config.toml
n_head = 5
norm_place = "pre"
rope_fraction = 1.0
qk_norm = true
init_std_o = 0.00472
lr_mult_qkv = 0.4
MLP neurons of a small language model. Each row is named by its layer, matrix (up: input weights; down: output weights) and neuron, and shows model dimensions 48-143. Each number is 50 + 10 x the weight over its row's rms, rounded and kept within 0 to 99.
After each neuron's rows, "fires after" lists the tokens most often just before its 100 highest values on Wikipedia text that the model never trained on. A number after a token or word is its count.

L10.up101:46 37 50 52 44 45 47 53 34 64 59 53 54 31 42 55 43 57 46 46 52 58 45 64 55 45 77 48 38 51 49 46 44 39 34 43 49 35 59 47 65 45 44 45 61 37 45 54 72 56 51 46 44 58 49 32 59 38 54 49 65 48 48 42 81 75 40 51 41 66 54 55 59 44 64 55 43 57 55 66 42 42 69 49 41 29 36 33 55 53 48 59 44 44 44 42
L10.down101:54 58 43 54 55 43 56 39 38 43 52 35 49 54 40 53 61 41 49 51 66 51 48 52 59 31 54 49 53 53 54 46 50 37 35 52 69 55 49 41 62 44 59 48 42 29 71 48 55 42 37 42 50 45 60 55 40 31 37 71 44 46 45 47 63 68 67 61 52 62 39 47 58 55 59 46 49 47 56 45 50 43 61 46 48 59 46 50 50 42 61 55 54 40 40 57
fires after: " M" 23, " 200" 10, "00" 9, " H" 7, " L" 6

L11.up122:59 49 51 39 53 54 46 57 64 41 68 54 54 57 58 51 61 51 43 35 63 31 54 39 40 49 57 33 59 44 56 56 61 56 44 41 38 24 52 53 66 46 37 43 48 41 53 60 33 26 51 40 54 43 42 37 35 50 55 56 31 55 64 61 25 61 53 48 37 44 41 49 44 46 33 64 61 63 58 45 50 44 42 51 57 41 46 66 46 37 59 34 47 36 65 47
L11.down122:39 68 38 52 29 63 48 39 52 49 62 69 37 50 51 62 43 65 51 45 37 54 51 65 64 41 60 54 48 54 51 55 46 57 47 42 63 28 52 33 50 65 56 55 54 36 52 58 52 62 54 54 49 76 38 56 53 43 44 58 54 56 40 49 75 51 42 66 56 42 46 60 47 42 52 46 59 56 40 46 44 44 41 60 62 35 27 60 45 67 64 46 41 68 55 41
fires after: " P" 14, "mer" 13, "b" 13, " p" 8, " B" 4

L2.up394:76 41 39 31 34 43 71 70 44 38 34 52 49 49 53 53 63 52 49 30 46 61 57 56 59 52 63 36 50 35 57 45 61 48 51 37 45 43 43 36 55 39 56 33 54 49 44 40 40 42 64 54 70 46 57 63 44 48 49 45 60 44 58 40 31 43 48 47 49 48 32 65 52 44 60 51 58 57 60 41 41 55 53 48 50 40 52 58 39 56 36 38 62 52 33 52
L2.down394:58 54 55 51 47 37 70 53 54 52 39 44 60 63 38 31 71 42 43 48 47 55 42 51 46 46 61 41 40 55 56 26 53 46 63 58 39 60 42 50 55 52 41 51 59 48 53 47 46 48 52 37 45 72 41 52 37 41 40 46 33 68 47 45 47 47 57 22 60 48 49 31 40 61 45 37 41 53 48 32 46 45 56 39 48 53 43 44 60 45 50 43 32 62 56 75
fires after: " ad" 19, " re" 14, " con" 11, "-" 9, " (" 7, " de" 7

L10.up167:60 55 39 51 46 50 49 48 38 63 30 53 43 43 42 47 45 52 40 43 56 47 35 41 58 54 68 49 56 48 59 59 57 50 26 49 57 54 35 58 55 73 24 35 39 52 52 55 65 56 54 49 48 65 49 46 60 49 56 52 41 64 64 49 38 65 41 53 71 40 45 49 50 60 38 46 65 43 58 65 54 46 58 35 38 62 55 57 48 53 64 52 49 46 58 43
L10.down167:53 58 36 54 42 35 64 49 68 53 65 51 56 46 49 63 52 51 47 48 43 61 58 46 62 43 60 39 60 56 42 60 40 57 46 53 68 75 49 35 62 59 55 48 50 55 52 48 44 41 51 31 54 58 59 55 52 56 71 44 37 57 57 35 61 56 59 75 67 67 52 48 41 29 56 52 70 35 49 58 44 47 53 65 40 51 42 38 43 48 46 42 66 43 58 55
fires after: " M" 29, " C" 25, " Ch" 8, "M" 6, "C" 5

L5.up142:63 53 43 49 43 65 67 49 60 52 56 53 50 77 53 44 68 48 33 51 60 56 62 61 45 52 60 61 73 66 37 42 41 32 44 60 51 61 63 51 46 36 43 49 62 41 46 45 51 58 42 60 51 44 49 40 57 57 55 37 36 56 49 52 38 26 39 53 33 54 32 52 56 45 53 46 48 56 54 34 53 53 50 58 45 41 41 51 53 65 48 39 38 44 58 60
L5.down142:36 39 34 46 49 59 55 44 45 42 54 40 59 38 35 66 59 43 42 39 45 50 43 33 63 71 70 66 40 49 51 40 53 71 56 46 60 64 45 48 53 42 60 43 54 31 69 52 54 50 46 50 38 51 34 63 53 31 39 40 44 41 50 44 40 54 50 55 56 67 34 41 36 67 46 51 60 52 50 46 47 38 42 41 49 36 37 59 32 62 53 39 52 42 54 35
fires after: "re" 13, " s" 13, " S" 8, "um" 6, " E" 6, "im" 4

L7.up58:68 38 49 38 54 30 51 55 36 43 64 48 61 48 60 54 66 57 64 43 38 47 29 47 48 50 32 37 49 39 41 37 48 50 47 40 61 71 57 62 55 54 49 68 65 59 54 55 38 62 55 51 37 39 50 51 45 59 52 49 55 54 52 56 59 48 50 50 71 61 37 56 35 46 46 56 51 45 43 43 51 40 53 43 49 28 42 37 37 42 40 56 38 55 61 60
L7.down58:39 59 55 48 55 29 55 51 60 59 52 43 63 49 49 46 46 41 54 50 34 57 37 46 50 47 46 65 28 57 48 64 42 53 55 51 62 60 71 38 46 64 59 66 43 41 89 57 37 49 62 42 63 39 68 56 58 35 41 52 37 47 40 45 53 33 51 49 61 45 57 61 36 52 58 30 60 49 52 53 49 45 54 52 56 56 51 44 40 44 37 34 45 32 63 57
fires after: "oot" 32, "r" 12, "|" 12, " s" 10, "et" 6, " 201" 5

L7.up540:41 42 56 65 49 58 55 54 55 38 43 59 48 53 63 45 45 62 46 48 49 55 55 48 65 48 41 41 53 55 45 41 65 57 54 35 55 37 44 49 32 48 50 73 48 61 52 46 30 62 58 55 43 39 63 62 42 54 52 53 59 54 39 54 31 49 39 42 54 60 37 31 39 29 51 68 58 56 59 38 40 40 53 36 54 54 39 47 50 67 54 65 52 47 64 42
L7.down540:49 58 52 52 44 45 60 44 58 56 45 33 62 50 59 58 37 55 53 60 52 63 40 44 56 57 57 49 61 49 50 68 31 53 50 41 49 65 41 41 55 41 46 71 36 53 88 61 43 48 67 71 49 50 55 48 51 46 57 54 62 63 56 55 38 54 48 58 66 52 45 47 42 54 56 35 43 59 47 52 58 46 54 26 47 35 52 41 62 52 39 49 44 47 43 55
fires after: "|" 28, "\n" 15, "." 11, " 201" 5, "1" 4, " 2" 4

L5.up629:23 47 67 52 57 41 53 40 55 32 53 44 36 36 47 53 19 50 55 36 55 60 49 44 52 50 62 50 37 32 57 48 56 53 54 38 58 57 24 39 24 50 56 50 37 46 46 49 52 38 55 34 49 39 34 58 44 54 46 79 70 49 62 38 59 47 48 53 51 42 64 34 60 49 46 60 49 74 52 52 34 38 45 44 49 54 52 54 60 50 57 68 45 50 47 52
L5.down629:57 64 50 47 62 65 54 45 41 60 49 49 41 33 45 74 54 57 44 47 55 44 50 51 49 81 49 47 45 63 40 55 58 54 52 37 29 69 45 32 58 49 65 64 33 54 69 62 66 47 60 52 54 54 49 45 41 58 48 52 46 45 42 55 60 58 50 51 52 52 63 48 56 36 54 43 35 40 38 57 56 51 50 44 42 56 58 57 44 43 58 63 47 60 56 56
fires after: " D" 20, "b" 14, " h" 12, " m" 4

L2.up33:38 45 62 42 55 36 76 51 46 48 49 43 52 39 68 45 37 42 44 39 46 66 44 75 45 53 49 44 73 36 54 46 54 62 66 45 61 49 38 29 65 55 53 48 41 49 46 49 56 53 47 29 64 60 43 54 56 35 43 42 49 48 57 56 59 36 49 56 55 44 41 64 50 45 45 52 58 61 54 39 39 58 43 36 50 51 52 58 42 47 40 41 56 46 26 53
L2.down33:71 71 42 58 68 22 63 46 61 42 41 59 49 37 50 56 54 45 46 34 45 45 44 52 48 49 54 31 67 48 37 50 61 30 58 53 35 62 36 59 48 44 54 40 45 53 57 62 54 52 45 53 54 58 41 48 51 48 46 49 43 71 69 46 37 43 51 45 37 72 38 48 48 58 37 37 55 55 55 51 55 56 48 57 54 51 56 57 48 38 49 58 31 73 59 60
fires after: " de" 25, " re" 13, " p" 8, "au" 7, " in" 7, " S" 6

L2.up478:59 63 52 37 48 52 42 37 64 57 57 43 65 50 48 47 61 62 21 52 72 47 38 43 41 54 48 52 49 49 63 68 44 48 44 45 53 46 49 51 56 80 44 50 40 48 51 65 37 58 53 57 58 65 40 64 42 58 29 42 47 39 39 50 61 37 58 49 54 51 53 45 58 46 33 44 53 41 45 57 52 58 54 47 39 59 44 51 55 28 36 45 38 29 52 40
L2.down478:42 76 52 59 64 38 67 41 56 59 46 51 34 52 55 69 50 60 39 52 56 41 57 45 47 55 55 57 60 49 37 46 65 40 46 41 49 52 51 57 47 38 63 57 42 36 44 43 51 43 51 49 36 46 61 57 46 51 46 69 58 56 58 27 51 54 53 37 40 68 52 42 38 68 65 59 49 48 55 62 46 43 26 45 60 59 55 59 55 58 35 51 62 57 61 35
fires after: "d" 27, "ar" 14, "is" 8, "et" 7, "h" 6

L6.up434:44 57 55 45 60 56 39 66 28 64 40 41 45 61 48 45 50 55 49 52 32 40 56 63 64 51 48 43 52 49 50 50 41 40 39 61 39 47 65 75 48 68 51 48 72 51 51 58 72 37 57 60 61 48 55 49 55 37 57 40 58 50 51 53 77 47 61 46 61 36 56 63 49 39 56 40 56 57 67 47 54 46 45 39 48 72 50 63 58 55 44 53 42 70 41 35
L6.down434:51 50 45 42 52 45 38 66 55 47 54 56 37 52 41 35 45 41 46 47 37 48 36 27 48 59 70 43 43 46 66 72 45 33 48 55 55 64 54 55 52 36 48 37 54 64 34 55 53 57 73 45 56 70 51 57 57 63 47 43 58 61 29 36 42 44 35 52 62 56 51 43 49 51 48 47 37 50 33 50 56 46 60 54 34 56 45 69 36 42 59 46 47 55 54 62
fires after: " re" 14, "re" 11, " s" 9, "cc" 9, "rough" 7, " Le" 6

L9.up386:45 46 63 52 44 67 52 43 68 47 50 47 56 53 36 53 50 48 68 43 38 50 58 39 62 52 62 59 48 44 61 63 69 54 26 55 46 32 42 61 41 47 56 53 44 48 47 72 73 52 48 46 53 60 58 52 57 49 51 71 57 60 40 54 65 53 35 57 45 58 53 54 68 42 45 42 42 44 38 65 50 43 56 40 54 75 47 66 32 45 75 60 39 28 44 40
L9.down386:51 38 57 62 58 49 60 43 55 65 37 36 34 64 49 77 54 56 43 60 27 45 59 56 45 37 50 45 39 47 49 56 62 46 56 45 37 65 48 50 63 33 53 62 59 56 56 34 59 41 54 52 51 55 58 59 57 55 63 49 59 51 51 38 61 56 44 52 48 40 39 56 59 47 59 51 59 46 52 46 41 42 46 41 29 62 52 63 60 46 44 70 43 53 62 42
fires after: "|" 49, " m" 6, " B" 4, " M" 4, " " 4

L10.up51:39 42 46 46 57 49 29 53 35 62 24 62 60 69 44 46 51 41 38 69 47 67 44 46 39 50 58 38 50 53 56 55 52 39 34 47 30 44 42 50 70 42 49 49 60 47 47 58 58 39 31 64 44 53 48 47 47 40 42 41 62 62 52 50 47 69 40 56 52 60 56 47 60 48 49 56 52 40 59 55 46 57 30 41 42 37 56 44 50 52 56 53 40 43 43 58
L10.down51:55 53 45 48 68 52 62 28 45 51 48 44 56 45 38 67 52 37 48 53 46 44 46 59 37 32 59 52 39 47 39 62 40 51 51 57 55 45 34 40 70 55 46 52 49 35 46 51 51 52 48 47 44 33 64 50 39 58 52 54 72 51 59 41 48 67 57 49 39 54 50 38 40 47 70 47 54 47 47 43 43 43 55 63 41 70 45 46 60 35 49 47 36 27 53 55
fires after: " had" 12, " " 10, " (" 8, "p" 8, "l" 8, " has" 6

L5.up220:43 60 54 74 44 54 52 51 49 59 56 55 53 45 51 51 55 47 53 71 58 47 51 60 43 50 22 57 41 47 71 41 53 58 54 33 39 44 60 44 31 47 65 36 30 60 49 39 25 50 41 65 51 48 50 48 36 63 61 37 48 57 52 50 74 51 35 63 37 27 65 54 55 47 64 37 58 40 50 55 55 45 28 46 51 27 40 46 62 40 48 60 52 49 43 46
L5.down220:54 30 54 53 66 38 58 52 60 52 40 46 47 64 43 53 36 43 55 60 56 45 61 54 42 64 40 58 79 40 63 65 58 56 48 53 38 53 52 58 42 48 49 51 54 55 54 61 35 40 53 56 53 54 59 31 46 65 46 42 50 25 46 61 48 62 37 70 53 46 54 56 52 69 37 30 55 45 43 52 53 56 70 52 59 39 45 54 50 51 47 57 68 58 55 60
fires after: " C" 15, " " 10, " f" 9, " B" 8, " N" 6, " S" 5

L10.up583:36 44 54 63 49 48 45 59 47 46 38 46 43 64 31 57 19 42 66 56 56 64 38 53 47 49 79 55 59 56 49 43 48 43 60 39 43 30 54 44 54 57 50 61 52 48 47 55 50 43 46 50 57 47 36 68 63 59 52 33 64 52 53 51 51 66 53 55 52 55 57 47 62 54 72 59 57 46 52 76 53 54 57 30 54 44 32 47 55 56 60 59 52 53 64 54
L10.down583:46 44 41 62 60 61 61 31 41 46 55 51 53 51 51 65 53 57 42 40 55 47 58 52 48 56 45 50 40 39 52 47 66 27 30 50 58 64 54 46 60 55 59 40 38 43 62 45 63 18 52 36 60 71 55 67 64 44 53 72 43 43 72 45 37 40 60 41 42 51 49 40 55 62 67 53 35 41 62 43 53 38 63 30 44 57 43 39 53 48 48 38 48 43 36 57
fires after: " M" 29, " W" 10, "h" 9, " m" 6, "m" 6, "l" 4

L10.up77:47 63 28 35 41 50 45 37 43 63 36 55 83 50 51 52 54 59 48 48 45 61 50 57 46 52 49 54 48 72 47 32 54 46 60 46 48 46 54 60 52 40 63 49 51 58 48 53 58 56 47 41 54 50 39 53 40 44 51 43 63 52 41 58 63 54 37 48 59 63 53 52 58 48 65 41 44 67 46 53 51 65 42 54 46 37 51 60 47 32 34 47 45 31 48 55
L10.down77:52 53 57 57 41 55 52 44 42 41 49 33 44 51 28 67 45 55 39 51 64 51 44 70 46 62 41 61 60 47 49 39 59 52 45 42 50 38 65 41 45 43 50 41 44 51 45 54 46 56 55 62 41 24 50 55 50 51 54 72 69 50 41 56 50 44 41 51 72 30 46 52 50 65 57 53 46 49 51 50 48 44 57 32 35 43 50 73 63 54 47 40 48 38 74 45
fires after: " b" 20, "ad" 16, " T" 11, " p" 7, " an" 6, "id" 5

L5.up26:48 54 62 69 46 43 52 59 45 73 34 47 59 48 56 56 38 50 51 44 73 49 38 43 37 47 48 66 31 44 57 43 32 47 58 43 60 40 57 54 45 45 54 56 41 46 55 48 53 47 43 53 57 50 49 61 54 40 53 68 58 39 41 54 63 40 58 56 40 39 50 47 57 53 52 58 60 38 44 72 48 60 49 44 53 66 23 44 53 42 37 63 41 62 50 27
L5.down26:52 37 61 50 50 59 55 47 65 48 49 39 52 51 67 36 45 54 53 53 43 60 62 66 57 65 41 56 55 45 56 46 41 59 63 40 23 63 51 52 59 51 50 58 50 36 47 45 57 70 51 51 57 39 53 49 47 58 62 41 50 61 37 48 50 31 49 48 35 35 57 47 57 71 42 33 61 47 52 44 45 54 55 56 36 55 51 46 53 27 57 69 33 74 33 51
fires after: " pro" 16, " " 14, " Pro" 10, "ro" 9, "oin" 9

L10.up124:65 45 58 37 51 46 45 48 45 53 36 54 51 32 47 50 56 44 66 25 48 39 50 46 45 49 58 56 48 38 65 35 48 55 59 42 41 38 53 49 30 51 53 45 54 45 53 46 52 45 50 24 39 47 39 53 66 49 46 50 34 33 40 44 59 32 65 61 44 50 49 43 51 57 64 24 32 54 48 45 75 62 51 57 46 28 50 53 49 51 31 50 35 42 37 45
L10.down124:38 36 55 65 31 30 46 43 29 49 58 65 44 36 61 70 52 44 51 49 49 31 39 47 56 70 55 63 40 40 51 51 63 59 30 58 43 43 50 54 58 49 38 56 55 48 30 42 50 46 62 48 54 37 54 58 36 51 67 56 41 48 50 58 67 70 57 41 69 40 42 50 39 49 50 50 62 53 46 55 42 43 48 56 58 32 51 45 52 47 42 42 50 45 45 50
fires after: " an" 38, " P" 7, "ot" 7, " p" 5, "ft" 4

L5.up331:50 56 47 52 55 59 60 55 54 39 41 42 63 57 39 55 62 66 45 40 61 62 43 66 29 52 52 59 39 38 55 63 65 42 52 43 41 42 58 65 46 29 48 63 42 62 49 49 62 45 67 59 39 28 36 43 61 35 35 53 61 47 59 52 67 47 45 52 68 59 57 39 57 53 41 60 50 48 53 60 40 35 48 63 42 38 55 38 40 39 61 43 58 37 64 39
L5.down331:49 56 48 52 48 61 50 53 59 47 60 48 57 38 63 48 55 43 60 61 66 59 54 63 48 93 51 48 66 28 33 64 46 47 49 42 54 53 53 37 52 62 64 59 52 43 40 35 38 54 71 45 58 53 31 50 65 50 36 60 49 53 45 69 69 47 54 48 40 43 44 65 58 57 40 61 48 47 36 56 41 60 59 62 61 54 39 44 44 40 48 59 33 40 57 47
fires after: " N" 18, "em" 14, "ss" 8, " n" 7, "\n" 5, " f" 5

L5.up382:39 52 44 42 39 46 34 50 45 40 46 55 54 45 52 49 55 49 57 58 40 41 49 36 65 57 22 49 45 35 47 54 37 53 42 55 56 55 49 53 55 61 46 46 48 59 48 71 42 57 50 27 58 67 39 40 46 51 47 51 44 48 68 45 58 65 43 46 56 53 56 60 52 55 68 52 53 54 58 52 29 43 53 34 51 45 46 33 48 60 44 41 55 61 64 43
L5.down382:59 55 60 59 50 45 50 60 50 39 44 49 41 53 43 52 45 54 59 45 40 52 50 56 46 20 41 48 51 57 64 51 43 23 41 59 34 44 56 58 52 45 35 47 45 56 58 52 51 39 43 56 62 42 63 38 52 52 38 61 46 49 39 62 42 32 53 49 38 39 64 39 42 38 52 70 47 51 50 63 49 39 47 63 77 46 71 41 55 54 43 62 58 48 53 53
fires after: "d" 21, "vi" 13, " Y" 6, "b" 5, "p" 5

L9.up445:43 62 35 42 51 41 47 41 58 38 47 46 53 76 35 45 55 60 56 62 61 50 50 48 48 55 59 52 47 61 54 53 82 41 18 54 48 43 45 33 65 54 47 58 45 66 47 58 74 61 40 32 71 64 49 64 51 49 47 44 45 41 35 51 46 67 40 51 47 58 41 46 62 56 58 31 52 54 66 48 49 53 50 51 49 65 59 52 42 49 56 47 30 38 52 55
L9.down445:40 47 53 57 57 31 50 69 32 55 50 35 53 38 44 75 36 50 41 28 43 60 49 34 47 43 41 53 59 44 53 64 50 40 33 36 27 60 64 43 55 51 62 54 53 60 68 50 56 42 50 55 46 33 62 58 50 58 47 36 63 46 32 44 58 57 56 47 47 43 38 54 64 29 62 48 49 42 54 50 64 45 43 52 48 48 40 42 68 54 34 66 31 57 49 48
fires after: " m" 30, " |" 29, " M" 13, " h" 7, "M" 6

L11.up98:47 58 59 50 63 41 60 47 52 46 61 59 45 54 57 49 52 43 38 25 42 70 49 46 57 44 52 50 45 52 50 37 36 58 46 43 45 44 58 35 60 70 26 51 58 39 52 43 41 41 39 38 41 50 64 64 48 37 78 53 57 67 64 54 33 45 57 49 50 43 53 45 37 35 40 45 47 62 69 70 55 52 44 50 60 52 38 55 35 42 62 27 45 56 51 47
L11.down98:54 52 47 71 50 60 56 52 58 36 52 45 30 53 62 47 50 67 53 42 45 42 50 55 64 18 43 55 55 51 58 50 45 66 46 63 40 46 42 48 62 39 58 59 50 52 33 55 53 62 31 55 54 61 44 33 45 41 54 72 41 60 62 46 61 61 52 40 49 71 50 56 48 48 60 65 62 53 48 52 44 50 62 54 56 42 30 61 58 49 43 61 35 58 44 41
fires after: " P" 30, "mer" 15, " V" 13, " O" 6, "ff" 6

L5.up342:35 49 47 37 40 59 49 42 42 63 44 61 52 38 52 49 55 53 55 46 42 45 46 43 56 51 26 58 49 32 48 63 45 57 39 48 65 56 50 69 75 56 55 44 33 54 56 48 52 47 43 44 75 61 47 43 51 60 36 42 55 51 40 47 68 50 65 38 62 48 61 49 49 57 44 56 39 46 52 52 62 27 61 46 42 42 57 48 48 59 39 46 65 38 46 54
L5.down342:57 46 60 41 51 69 57 51 52 47 52 51 60 44 39 49 55 42 64 54 38 39 47 69 45 00 49 47 63 39 68 51 34 40 50 66 49 33 57 59 46 43 50 61 45 50 39 51 43 43 48 54 45 51 62 50 41 43 33 54 39 59 50 61 46 47 43 64 54 28 47 52 47 40 61 42 49 44 43 53 44 42 37 64 52 54 33 46 54 58 48 28 52 51 60 56
fires after: "d" 17, " The" 12, "b" 8, "i" 8, "om" 7

L2.up181:50 67 53 43 50 50 72 65 38 39 38 51 46 43 71 43 43 64 62 47 49 49 56 57 62 47 46 42 71 36 57 35 79 53 73 51 56 44 52 60 56 49 57 31 64 53 44 42 49 49 58 53 63 48 45 63 53 20 58 52 61 57 53 36 52 35 61 54 41 47 52 62 46 53 60 56 49 61 51 48 39 52 42 58 38 42 53 47 47 52 32 14 45 45 26 48
L2.down181:60 60 51 43 56 33 50 52 68 52 36 38 44 52 50 28 48 47 62 53 45 50 44 41 37 37 36 30 73 42 53 57 63 40 60 37 38 53 47 62 44 57 47 49 59 35 39 49 60 55 59 61 36 55 34 45 46 22 52 42 47 49 51 56 50 48 43 44 35 56 61 42 56 72 52 44 54 80 47 38 44 45 44 68 44 47 30 45 61 58 41 49 35 52 44 61
fires after: " de" 25, "oun" 14, " re" 10, " con" 9, " for" 7, " De" 6

L10.up39:39 43 51 46 54 68 41 58 31 71 40 34 41 56 67 52 50 48 44 67 30 51 52 66 53 48 70 43 60 59 53 51 52 63 46 55 46 51 52 64 44 47 58 39 51 67 52 53 51 33 55 62 65 47 56 44 66 54 54 72 52 49 56 42 39 39 65 57 49 53 35 45 42 51 35 68 75 56 52 59 50 74 54 50 61 54 50 55 55 41 51 45 62 62 49 50
L10.down39:51 56 55 41 33 58 57 42 60 37 41 60 47 57 53 39 52 57 51 46 54 53 56 33 27 84 71 36 55 43 50 51 67 52 37 60 54 50 57 39 42 57 67 54 45 48 72 52 46 45 48 54 44 60 56 50 72 54 63 49 49 49 68 31 51 58 56 59 53 47 44 55 40 42 42 52 43 55 53 52 56 37 49 31 44 71 48 42 59 56 42 51 59 55 52 54
fires after: " m" 40, " M" 37, "M" 4

L10.up381:57 52 29 34 48 47 59 48 47 54 48 50 67 45 38 56 67 57 61 48 18 59 40 66 48 52 65 58 57 65 52 53 44 38 47 35 56 47 45 58 46 51 57 60 79 63 46 41 43 46 58 36 44 49 38 51 45 51 32 54 51 41 39 60 64 66 45 44 57 65 60 42 51 48 64 51 42 63 43 31 50 59 63 58 50 37 44 45 46 57 39 56 37 28 39 45
L10.down381:24 48 40 44 55 61 48 48 41 49 52 42 57 48 50 60 49 50 49 50 66 50 53 59 55 67 56 50 41 50 53 33 45 53 33 33 63 39 54 48 54 53 63 50 65 52 41 60 38 49 61 49 60 42 65 61 39 37 45 65 65 33 54 42 63 50 52 54 69 41 28 69 43 59 56 49 45 40 50 39 56 42 46 45 60 42 59 55 47 47 38 47 73 30 59 48
fires after: " p" 15, " to" 14, " m" 8, " comp" 7, " an" 6

L10.up253:42 50 44 61 63 53 64 55 48 67 55 47 31 40 46 52 34 41 31 68 55 54 26 54 38 49 80 45 41 59 50 45 38 50 43 34 62 54 49 42 64 58 45 33 45 43 50 66 80 46 53 54 46 46 49 28 63 53 43 47 63 53 44 57 53 68 48 42 58 41 42 53 47 61 50 65 71 47 56 57 45 57 54 37 52 42 48 46 50 60 49 57 69 57 42 53
L10.down253:57 55 34 60 50 43 74 34 56 33 50 55 44 39 41 58 63 35 48 61 53 51 65 56 48 54 46 37 53 60 49 57 47 51 54 64 69 59 43 43 51 44 63 43 43 43 76 46 49 30 40 37 50 69 58 42 53 49 51 63 38 62 49 30 58 68 66 82 45 49 37 56 57 45 62 50 45 52 59 53 66 57 61 36 59 57 52 46 42 40 52 55 65 54 54 68
fires after: " M" 42, " m" 10, " H" 9, " the" 7, "M" 6, " Ch" 4

L6.up357:53 51 42 55 47 64 43 61 70 51 30 60 37 56 53 51 41 54 45 54 41 54 46 50 53 48 47 65 54 55 52 48 40 47 47 38 40 52 60 29 52 71 44 55 61 53 50 44 63 47 52 62 61 50 64 56 41 44 55 38 50 47 38 62 55 67 59 55 54 44 42 47 61 38 77 53 41 33 66 70 60 58 39 58 52 57 52 58 50 56 63 38 52 36 45 33
L6.down357:56 41 54 51 45 45 29 78 38 40 65 71 48 51 66 66 62 31 46 77 60 39 44 39 45 63 68 50 74 43 49 48 61 45 47 45 60 67 45 53 58 46 63 33 53 60 46 48 66 58 71 37 46 62 52 31 70 44 42 43 48 52 39 50 61 56 46 60 44 57 33 42 45 40 42 41 49 42 57 43 53 62 60 45 39 40 51 51 64 55 53 69 55 51 49 55
fires after: " re" 30, " res" 10, " Com" 10, " Con" 9, "cc" 8, "In" 4

L6.up471:49 40 45 39 46 68 49 45 43 59 46 58 41 67 56 46 48 61 46 69 53 64 60 51 38 49 48 55 46 40 47 44 31 54 52 60 49 44 81 36 43 72 44 56 50 39 43 42 56 43 41 48 69 50 44 51 31 40 56 56 53 55 60 46 73 53 60 48 42 48 47 46 51 45 49 53 59 55 80 56 27 37 64 45 55 46 33 50 45 65 60 47 45 27 40 36
L6.down471:62 36 56 56 60 50 40 59 42 37 47 54 29 37 59 42 43 50 45 52 66 39 45 39 52 62 49 54 60 57 60 47 54 39 36 28 34 63 54 49 42 43 62 37 42 51 51 48 67 48 68 57 39 47 33 53 68 50 38 55 38 47 40 43 45 52 42 44 51 59 25 49 62 52 43 58 64 38 53 44 66 66 42 55 45 50 54 51 57 53 42 41 41 62 30 41
fires after: "res" 19, " res" 11, "B" 8, "==" 8, " re" 5

L11.up168:38 50 47 54 48 44 66 45 50 45 45 54 53 47 22 52 38 56 66 40 49 46 53 47 61 51 46 49 39 56 41 57 41 47 51 63 60 13 72 47 61 60 44 47 81 39 53 47 36 34 64 45 49 49 57 51 52 45 46 59 46 56 46 47 42 52 51 46 52 48 53 61 46 41 32 43 40 43 56 57 42 43 30 38 60 61 45 57 38 44 63 34 46 49 61 48
L11.down168:36 43 47 63 59 74 49 43 45 38 49 60 42 44 60 55 53 66 57 48 39 49 57 43 54 50 40 48 72 44 52 45 62 47 54 59 45 44 40 41 58 63 53 51 57 41 56 55 50 56 39 56 63 55 37 48 44 53 33 62 32 55 56 46 63 57 56 59 64 71 29 46 62 33 55 65 51 54 60 64 37 50 75 44 59 44 40 39 65 48 45 62 45 52 37 46
fires after: " off" 21, "un" 12, "mer" 8, "in" 7, "en" 4, " P" 4

L5.up619:71 65 46 41 49 62 50 59 42 56 50 50 54 55 53 54 83 56 39 56 52 38 54 51 44 50 27 58 69 49 53 47 32 55 54 41 42 37 64 60 54 33 48 42 39 54 47 27 45 67 60 65 73 45 50 47 64 35 46 47 55 39 49 58 58 49 40 50 51 58 44 52 70 57 58 43 44 43 37 49 57 63 48 50 52 37 36 40 54 51 47 23 63 49 47 58
L5.down619:42 51 52 42 47 60 57 45 52 35 53 47 54 46 41 40 45 39 61 62 51 58 59 61 46 76 65 55 53 46 58 43 43 31 56 56 46 49 57 58 39 58 47 56 53 45 41 52 41 47 57 65 31 43 43 47 44 51 48 54 46 51 57 45 45 55 38 58 40 39 53 59 37 74 47 32 68 43 48 61 44 43 48 57 44 59 24 41 42 56 50 46 48 47 47 31
fires after: "em" 21, " S" 9, " L" 9, " f" 8, " s" 8, "v" 5

L7.up457:71 48 50 50 51 47 54 50 49 40 71 46 43 35 59 51 53 52 46 37 29 55 61 30 59 44 31 42 61 34 44 52 45 50 54 57 35 54 65 70 60 57 55 39 47 68 47 49 53 48 52 44 43 50 42 59 35 61 56 42 48 59 64 65 54 67 43 48 48 67 39 50 28 38 54 42 58 47 37 42 26 54 55 56 52 43 40 46 57 53 44 63 45 56 68 52
L7.down457:56 75 46 47 44 32 52 66 68 43 41 41 71 55 64 50 51 38 49 36 52 48 41 54 43 51 55 44 48 64 42 63 43 48 61 57 55 58 62 38 39 57 41 42 41 49 82 43 49 40 67 46 51 40 53 50 54 46 58 64 31 64 37 57 52 49 51 58 66 43 60 47 54 63 56 36 68 46 57 48 48 65 40 43 41 40 48 45 33 43 34 53 37 39 56 40
fires after: "\n" 55, "oot" 10, "|" 5